python train.py --num_hidden_layers=23 --rope_theta=10000.0 --rope_fraction=0.75 --qk_norm=false --attn_scale=0.177 --init="normal" --lr_mult_o=1.5 --lr_mult_down=1.5 --decay_fraction=0.37 --decay_shape="linear" --train_tokens=309500000 --max_steps=13111
MLP neurons of a small language model. Each row is named by its layer, matrix (down: output weights) and neuron, and shows model dimensions 256-383. Each number is 500 + 50 x the weight over its row's rms, rounded and kept within 0 to 999. Numbers have three digits each.
A block is one neuron, or neurons of one layer that tend to fire together. After each block is what it responds to, as a language model described it from the Wikipedia text at the highest values.

L16.down48:415452482482435477587545422424481464578503488520455520508526467449529458434546571580477514504474456517479507572549443539581469391519533582512432505508515428471448475535379414469487545458566498427403471522525443491484506503505535508456546497427528596466515512451541405487500503540587565537572570528504550477515546471456522538457486549523447561548412483555510509408476510504526522576511
L16.down258:633495558501487476478467572508515533458544469514490417544527461545467507530482466505546456387467491546556465536424449492477503466529523531493531490494511501540560534490439419569556459574516427552483559475477548525492484610445495508492538535509576606539528494563503417556527476543526458503548574462467515481509537575481351508552492506498505553590570490404601472510432564488550545555554
L16.down323:481512465599522514548585428512583471618597583498484517500471512471433482481536392569515476506533490525498497560458452462468542460545603528463446478456542480552453524514504464434490523514473560402523454543461518512469464427543570526472500543545391513440456484496377481486520384447482442403512455441427491484513525525565546462525561410497499435527456532493581489472521507488516476430527
L16.down498:588455467393489630501493532506469517521493448545475427483516459504370415529585529525488463449471570487366575549527538523482417531439522523495435553512449528534577505515437529491605479502483496397448508477426517420593538564525514513505544515540515509477513477588470521501478514577537463467483511471528549526490545408525491552395425455491403469514496549576469544467552480519490486476446
L16.down531:517470504456504568464470468506549543491534530548487426485449452464475492517418451504533381562500528470487519457488509503532484529507461471586481477361556492498442491575535553429467469545511520457552481540467548514454534424474545488548427634382406426515451555412441430463453429520531407502545566510551473505391552488475561509534457481497518534516455551555567376497470459555481531536531
L16.down566:546501466583456522522563480594386447557523442553476445502466552478504504539500460440532559515637451500525531405600489503461568453460544476550482518415539395548545537511504559528503460513499483587561474403459510521503565513515642392563595505498456505484503538523490476491520443512464469552509391532535471538561482421594495530507548505419499460599518475511485411477476601528539402461500
L16.down621:592507507424427520497494450471514492556470455451570483459445470497550571564474521554412505486578546564426505470548562512548543480502520532460540424442449558630469512523537430526416490544519507612533550528504586482453532540562564580538473463455526537425443535419495516535521511473470477465483486495580503449489344542445493444525482550471451488557501487517518436496524474510483425460580
L16.down622:474534431530550403533524489468477534449573534530475438502507430395534536490431485499484579548450447410575464481473455460460464518413513456604492579417470571496541421449543466523394517526454470600443466507556481508465465470464565554528485513552443441523483517463461561452447405439521556490481491430407452496490446533515576474491439463479541485602556449476569535509582446475378528492486
L16.down640:518449486525528467498493409590542567513495486463445495485537436425530550460523486472533396537457501479538488592544529502441475480470484574532527529504517457514471581542472547489567470521574545535521490443450417507493462410383480527551487468458541501544530532533617486557487545535499551479464504529429548541537584520549490503506432529508539483563515450468561517565526531546550483538507
L16.down706:437550435465477528482485515539458519469527397565476460527492506576450428498386536533506518465529474448507567481434583453482486454557488489501449551472487534518489491490510452483530542481557465497442411515540510385455504584545643465497514521398549530500516591511528539471469379475515496482434382574523477526518501435529553554550464472426566552501549441532467544478474514438477534489541
L16.down742:527543580510478461475540473469572558510447421594491571428488476577458499482463454484573467480532498517529501406434453487483457481554516432551567557495498541472410497525457387520579500438521446555549462513472571531509458491506500517574494447502557517518433496475606521639596562513531549489550566566391448498537485492560551473523539431424511589546604478542519537487502510515511526512486
L16.down791:381543531443412502436573454483553527532530508566494436573460447468506527456494443432586540466531535526539499620522520437514455409500465431506464509480534369493611399524429430510537473499545457492447525485518478516520508518531535512542585497504457485533484435515445374478506447534523533512569512588502466460465487472462566503473419530518426491539510515610499465460492549410616530439588
L16.down1077:553513487495487461544445547447527469493564581565480450440609516535537579531451612566542546525565522508463549537511396522462542520436540476621520481501538514509421415431429448542568461464472417549458563442499453479518512499549529547475539551516473487485478498501468526460470535472580522553493493490436422580542553477408496422485452393502510454556571541435461559439412536518456471467480
L16.down1078:534600515604451463561534514524550433423605548522466510515429465424558554504529621494509517477452553408531480540458450525502529490473494505517491432452467461459502521470505525542634521442483548528576453473514452556491522522556417433593540434486501421528438502488396556369524530460523499458481448519441489535466546479567485567486397532516409486554537451479537517475573483565507502572555
L16.down1299:433503504506443526498514446549376516515446498444524490505545445493432467452558555529523540579531429514620504484506518504522513514557570505470442599456503460484548378430473488464496513547492513463402486528520483550507538457497526532523530479478499532572543528464505500442425517571573416441541535480521542415463584511615498534561493487521462477489486527539444482488539507437521480502498
L16.down1336:499455534538405491516505496583541468489466464506506515470448454466413527489547467568448435514549496553483426554550425428555416538510529550562521532501502511422500589473481541404568486439559470455396581399485490487490513475547508457474548479509338469567484484492375505517490397544502571556585403502477469481513527518574481529492509584497460445519547501485443585351466505534479430443524
Responds to: First-name word endings

L16.down56:502511474483499439502493450467462616460554601516448500458525521528462550483608469563470591566506464507566420481499488504604607586493555443501496540554385501532593611525511534552569429591414491469494457497466539492475495512464506486566456487496463500528472458569441504497419466498477488558384508555479481541516507507406498431493433494375475488469470487557539481455576518513550561430519
L16.down125:526426494473506498393566461409550474431438533447531584449531553550487529571486637523502508479526519509488579485565486550533528518477469520553519440497433587474499590481434420408549539466506595472531508480497571491520518461582572338495480508448536545508487505443615471418482435492517591517430427563457552518498522472494578550549626394556536502624534460496472491483511461582535511505385
L16.down261:536506492520579421535555443434504537474445512528547538530488510537505502415488540487430499519556367438567530563581513490462537514510502601547450456393554508429498535504457466464484488577598545482501458427466559562419435423483428527606417411464490496526546433572541504519488495493534492518482514494603520462453548471467501482478557463506389540523503479460432484542522576494489470441461
L16.down364:518487508556491594553426433519418540555466459375565546529441485509512432515442519538530497518534503455542521505524444493529523515497522502555468403484499528489504460457465469525437510486472490485496507487442503512500423489573455542453519464390511403479533504465466530555509495474497526472487485420526438414508500471573517493561536486457450579544477474596456501461554511564464492446467
L16.down392:551453489535483484537487478452519655496511458498399564532509618557493478499508451408458558526467575503467558572494551423526549404486566508529445488435538448462556542478546540411477532500499577546571476365474619499504488521466463581453429508493504538457424485488469499518550494431522505541565513478437569506465576500451521564529469507532503535493524507536537539423443501491505534474496
L16.down445:519535477422447431459413452480563519551575551548568523473479479488522527504493477410480547437474459501524431594479526482592487565513441534503502451535608441554443534480490514472500431444522537511453506474455466552412508548607517483593530518514426463546512429504472513417533445401405502474548563533510620493445565533478551502488489508534460398467512476524450466529450453543480478568430
L16.down490:582475476551387493519446447456495548371554495502441411484500512535533542517578471508506487474620474562614407475516513497524505419403396472514493488492502568494473517495498515564453487611605531481455523471421530578505540497419502524489470451516462333456428495551495491420540546470551497565499545444519509547493458535518511425485527546399531496560402515456538519489472573501428521510548
L16.down528:530547508520547578604535481477471512537503501415473462518601501512475508444504502505471485564508531509425513501477505584555564572461521488454555479521511538497411464469498481501471558444517486581485557460466489527546477475534502529602448532469451456516523491481581504622506511493536533443432493548531518498505592411633500477493482550509525619471499397516516499510530511497481516522422
L16.down713:490410532553446473445481438475587494548460514558502478500489527499456503529455463493559514543469549433542514507497506484552397453466475418540456530447518522423442574355501513449443519472554480418539601503472497517512530546397481502449535517600451358428582405479522500509496531504453467529456368555494561544584509536549472485528470515485475576439543520498549487543569502475505461483598
L16.down895:503467535533522476500517510562522522533475454410587546528501614523560487518452541492505402539542510610473546413526568416426464520466495484415552566548514636426403521435463525515534425480445492594543617589514406415535487554422514521456493464478499443485523524503493462395449491518470424522378558477490590556554586484486592432477487566520530476478507585496431512536550503533481528503562
L16.down1027:462512551542539573478428486538487528417520472462561540566422515480491554440540532487535482442456571493545477524523525497530468571571457456513491524481445482536566517466557511479477528542534405498487464463491527430492472488413449534462524466436570532573542515573320437471590528529501418580475432485533557410492527440526548434562423471481555508354427506519507453466547497492588532541447
L16.down1120:557488511600408518497537541473444546510508557600530522554534484444379462531473484563452407525492562468638546467476565445512487490531393386474441498402560512435466485536430529468419449467429521408473430495450540478525525420418469504510462479396506580545567511432439525471483467518596451582582509474578536541427398534490550436538473459427537525555424461471529443486515507534412495463433
L16.down1183:443419429449475414485453586487527471452424575513548404446502499514591508411485407481461506439432463561441552567525559559495525505511488503478462555544507556500419517523532442499495422426544529474466495546585574438488572495507490533489505574510560525523503523485559527504445563523559586543492482457567504545474454512516501576463516415440466445454527415521434551463554505436463486481487
L16.down1227:543401512528530535472494580525508469431528456489543543537450558610467496543431512464552434505432484488448528463480600430543507374584468381530487499555589486407584431536507475473481536561451518413424547531526535446463536493522522471434440590537506418476566589604483434613461564523466496419403482512581587468448443522486469503412505536583536541508627531497484435609526471524546509467534
L16.down1240:577526594562490502459439604555547493639501449529534504529467532533492469491479439586526581558468523519505453507491433587473458423494497511540547530532488500470513382487493508522625429563534583480541539491629517615469391553420515493514533420517532559458563542474430559565487488541463449506463462505502542534512616468467568491446405478492469529390516531552525512488506536573497458495421
L16.down1268:580473560387507470494504449508483487495499456493466452437436496514503542439514532507365478466437527462505487493505495486578605460546477482471479483576494570456583483520484429449415468546533519451453535395549505488500443446420442437479473453480446416548417441502481588467586543467558487471501503441436533413444465499548503433565572438498534547462483524499458480505499420555420525503473
Responds to: Main action verbs

L11.down541:507469444528434554507415528535455510487560533492550504530527513506539534511447486510545508514407472522543520548432500433601540403576478424542408508467485495514502548466530521468457483358605471480489512526529460464387477399566509462563477440501513493513482512516495476446463491555583526605483492557471368480471541441523450469541490477461607484585446537491541587483388503454482513452514
Responds to: First-name final pieces

L16.down85:633449556365423501490457584517520473443501561494557560480540425476474495457534535487534487558544496465514443542499486457453469559595482492446476536541512473514563488565463503438448626554610465457506375499489508514523561519555453522458488523503518502468437576496473529447546510497514445457371528489540480501530545395507584489526593553467472415549514504463478417539368464485617545486547
L16.down168:493503492457454451476509552503582476496531479476524543593515582479607426572462492505562622467487443531521455420563570483487466619653522607466451512524542512435565499436464474515500573459535502472485421536554536454481448489487565571397538544506382539480477580509501533572495495451524474451481604518589473613480561379446386464447518511440502439495449547471503421519455488536563501418419
L16.down325:514562456416458485549483551612428513501535477459494441418551531475508507522462462627537524518560470517565401512588479519515541586559503517454522489470489543525427498411487486490532418446553548531507483433594469631501515534455474591529525543579483499494534581546483480530449376500539552598480459483524480465444487540462441476500380517502464537561475413569533375412526488531499417436427
L16.down413:473523436495383551477426545429429469534505518422463509520573471484480465442428534517452465519502517475489456514608522497505502529427550464542511531482447567504519470485532371555569404484591517456452555565501503565521512577464396504534559487464517518500556475620539430464533437528480410511436550479523536513492493537565469489508562524418513457546475474496449514437451483454453452480591
L16.down417:455502473436519539516542597414543586535571533473449508504537542516465561522531458489446544449532494541319427436438568566406582494584426496501463479446428486532467470455535475483459495554522550553464487594483542491516490494504553462450483509512570540420536485420549458465505395528409489549524444409494456553585569457464458423543535539532492449561500585483486560576512561579491481434585
L16.down623:497438476562505459502493502418526444450456519513446505588450470531565557631403500428590541506546503514580423473407548494541529543511482437379435453500405497486447524523412468482621595556543535427534501589521530459459524453539424493491446566473505410453534426468486502402445530468553469430467408493512500564530522500379527428460525522406517532560496577461536521491501557538418491487479
L16.down664:499508441538559513457533608558415485482548501364510558554432543498567470474534525546539497533537572473414529412492531455445515584570570533486493593486460418557490410633487524551469459492328564450541509524515527564569556461608421506572532486537478481474585584562447500469447553570433544554474495556470477418528460510457509534510423544485499390574472448544435453526532468407497504469402
L16.down737:503543553491530538441512490458483531532520468525405489423453444462504401480497524440513490517503555487460411555497544377516480505509538607513413437540534527376516519499566413495501484487546427510542427487456454504471562550464512552438599508508514488549478563490487528435476523405548467434413415517481501525591518529482486511506532505542509394532463495551523474577567564513510491531501
L16.down878:544455503535433595477481514469437550496490576511478522526439527542538468447491461555490488529520460565501546385454566497480459564479563508467488528543559392483534409512561471458512540529483509537419604584495486497579420553499509408508557588482532454535431508438452424462469549512552525448556453505495444529385505483457550518540497553487480513510518455452523535559580509483429562508453
L16.down905:464521468491522647431427472487507461561554528505525542525515530526405442469407516554459515496478548539569474609517468479540543482516406503534426542542470480476422463466511500539600629422475553450476469587494439499458481527433509541468550437474495483433484582484529521556468453399604509446487440478454521623567631492510519567569556537504444413521536459449593463582467536479426548461511
L16.down1185:510517531474431444517492438508457502547608491495513500508555576483363557455524469473485562572522492503525445549502522540447397509560464402439515494486542498478438620429422402503595414554558513556516428581501494571500487491476478367516465513584424495478474525442452504441535513545556541552487463474480577546537541483571462526488403543457570506433420498492502589491545526516433496510440
L16.down1194:478518503464410554512561508583511598483465441554470469452502517447520433545492494577526541503422463519496480470480539420528448516546530481454556432476503493481466517554504419515494484426558485552529473420489572489480474502503536434546463471541451507565590530552483559402464480482510453471539345491493533489560535649531501594498385516486513554506447503469531499447471547439500519442513
L16.down1247:481442594544573477464522495445437555524494504516501548445557515489535490486539549434533570420480438513440511421492535564532529532541468452459462532465535462515499521501543545490470449563554520577514509533483525543500472492529512458600519562540540538454584478520482371403443506506435534596573642544484457525506411470560476524474513530665480460456526461495461493494395572518429449531418
L16.down1279:496517457582534571458473494449499598502528521449410447479438446560511443480530512458514534460520537442564457421521433560552556485550518520572558578496515594489480403379562562447496392590505462442480424472554465502560535478593469469469556508530515514569537543528412592507501510503543508526483444528569531473505555410483549502543521516487414514532455507428472562475566522490498475491557
L16.down1280:519451464504411547561498586508520594478549509496547480455405495415429515397461447547482480500577533472545456561444507508522558502532406586547441493522554503449523466466611499508540444550630495388503497520501535347420440497373598500469476487501430493542538471574516472565518466467531533569572560446513484524510537568515441489525612423418432556559496514482422504513474519504549436475477
L16.down1341:486513538528559517498494538523502493459508545493491571467513504423543520514480460395465428543543504488487443475517521503500544548562549528516503574493563506497532442459517418578497541555537532465482559509436433594492454520426429597438357483479456482491471492492432530426579502517560548499478478521507449431517430502564563450554475553560625475528446470530444514459540555540518500493450
Responds to: Word-initial L/H fragments

L7.down34:512537502573473490462542492484576509524489478527485574603486475463528499524447516500497490539438500504452502467558431412480439482587577560590492538404479500476476516393522406594510473516526530536447506494410545434640545521479578532582474495565497536483513499555513499427514532418539561472483549534442491553542509538545486502604478555391492507452488492539476511591460511470530474436434
L7.down362:473533520601516513467511588493460496530428438579552493471542589545539512534476492476509451530581424530557477489508468503559513536581553576498525476509462443538526427472538479427491480457477533534575509598490418510451459542540429518437512540540481559485431535601508487518494466534402528592507626480518603464617472504482505500528441469662553552567631491494508414481508463448522524556610
L7.down840:521423517467450448478580524502524572493500535609516556505540522422522478451569532477476507367492565500379519563484482572531490472610486485485536476483424560522460468471506344451493576477524531481481574471527449464613568542511546535526501493534505502488503555459474451490502476534662551432417564513530564357504593601581482509567514490497518520458434490552430437528537471470472508504431
L7.down1312:484481477587481514551468495469373420516524526551532561453421523566544535457542467403494443529461482402474486539474554497510450381489478482556542549443523498524433502523559503415467537485529589649466478514466442493482490535498506568409455489499578563527424471365459524433495557496468494507457456496545447527451610526501470413456480459442518512528587540511492466514538442533508432477438
Responds to: Come/comes word completions

L7.down9:512491532490484520471585519462514532499522519495482482521435410519526470318588491512561499427557582530470464520460410470509494435605565419529495528506539448500514420572555446505517468627573441506569436580437501605512499388520531438574532572507510491437470454469488503432517506450514512435527548493453488427572490485544515489485378521523508576467554546548459395443428426559500480417549
L7.down365:511476527513430536549512437523443466487507506532549518568514475443529529473546499558416542426515506536527512467487492475489401477450483527581441496559469511513449485538485502513510550459535490444451544452541528528495526530559454461550528448438507497525487432572461473515567490481525543578463549472498529406453613412491516498522509474499579457523479492458536572567444479533432559457487
L7.down535:548467466463505513472530483467427444494461479502517503531444500560506569511410546542542482442520588549476544387575507515527538572453489594559503489532484506595513544520398541487531482590581520529579487450539468432584459503468570519525612503481554414594576556522477443569495488443492561489568530501468447467459511552524588422545541462474471507424590360580649418533643480447490477550541
L7.down608:435508459480552395457570469511436588509505548446462521494524543368493462529490515432356564439524409475512435620591540445535441475503457494487536492463561505490455431479436460590562491489471495500401540522477515459534476456528474615519465486404449551468512511512543391547456533491444486564524525470529513482542484437504563515452464501588543536570501508559440505481490546455476501457541
Responds to: Initial-period and first names

L11.down299:550485597625476491408424488535432456433456485565457525517432476372467508546499462595575482478498496563472569474468477411511557425436522518556473513475436555497560451391456498541511512451466530559505472524489493449465534555527579541404476487583624475556521573530532516429509559505558480526414491507510467433534496520534487599549549551532542500449403497537491466502477465590455567475488
Responds to: Transitive verb completion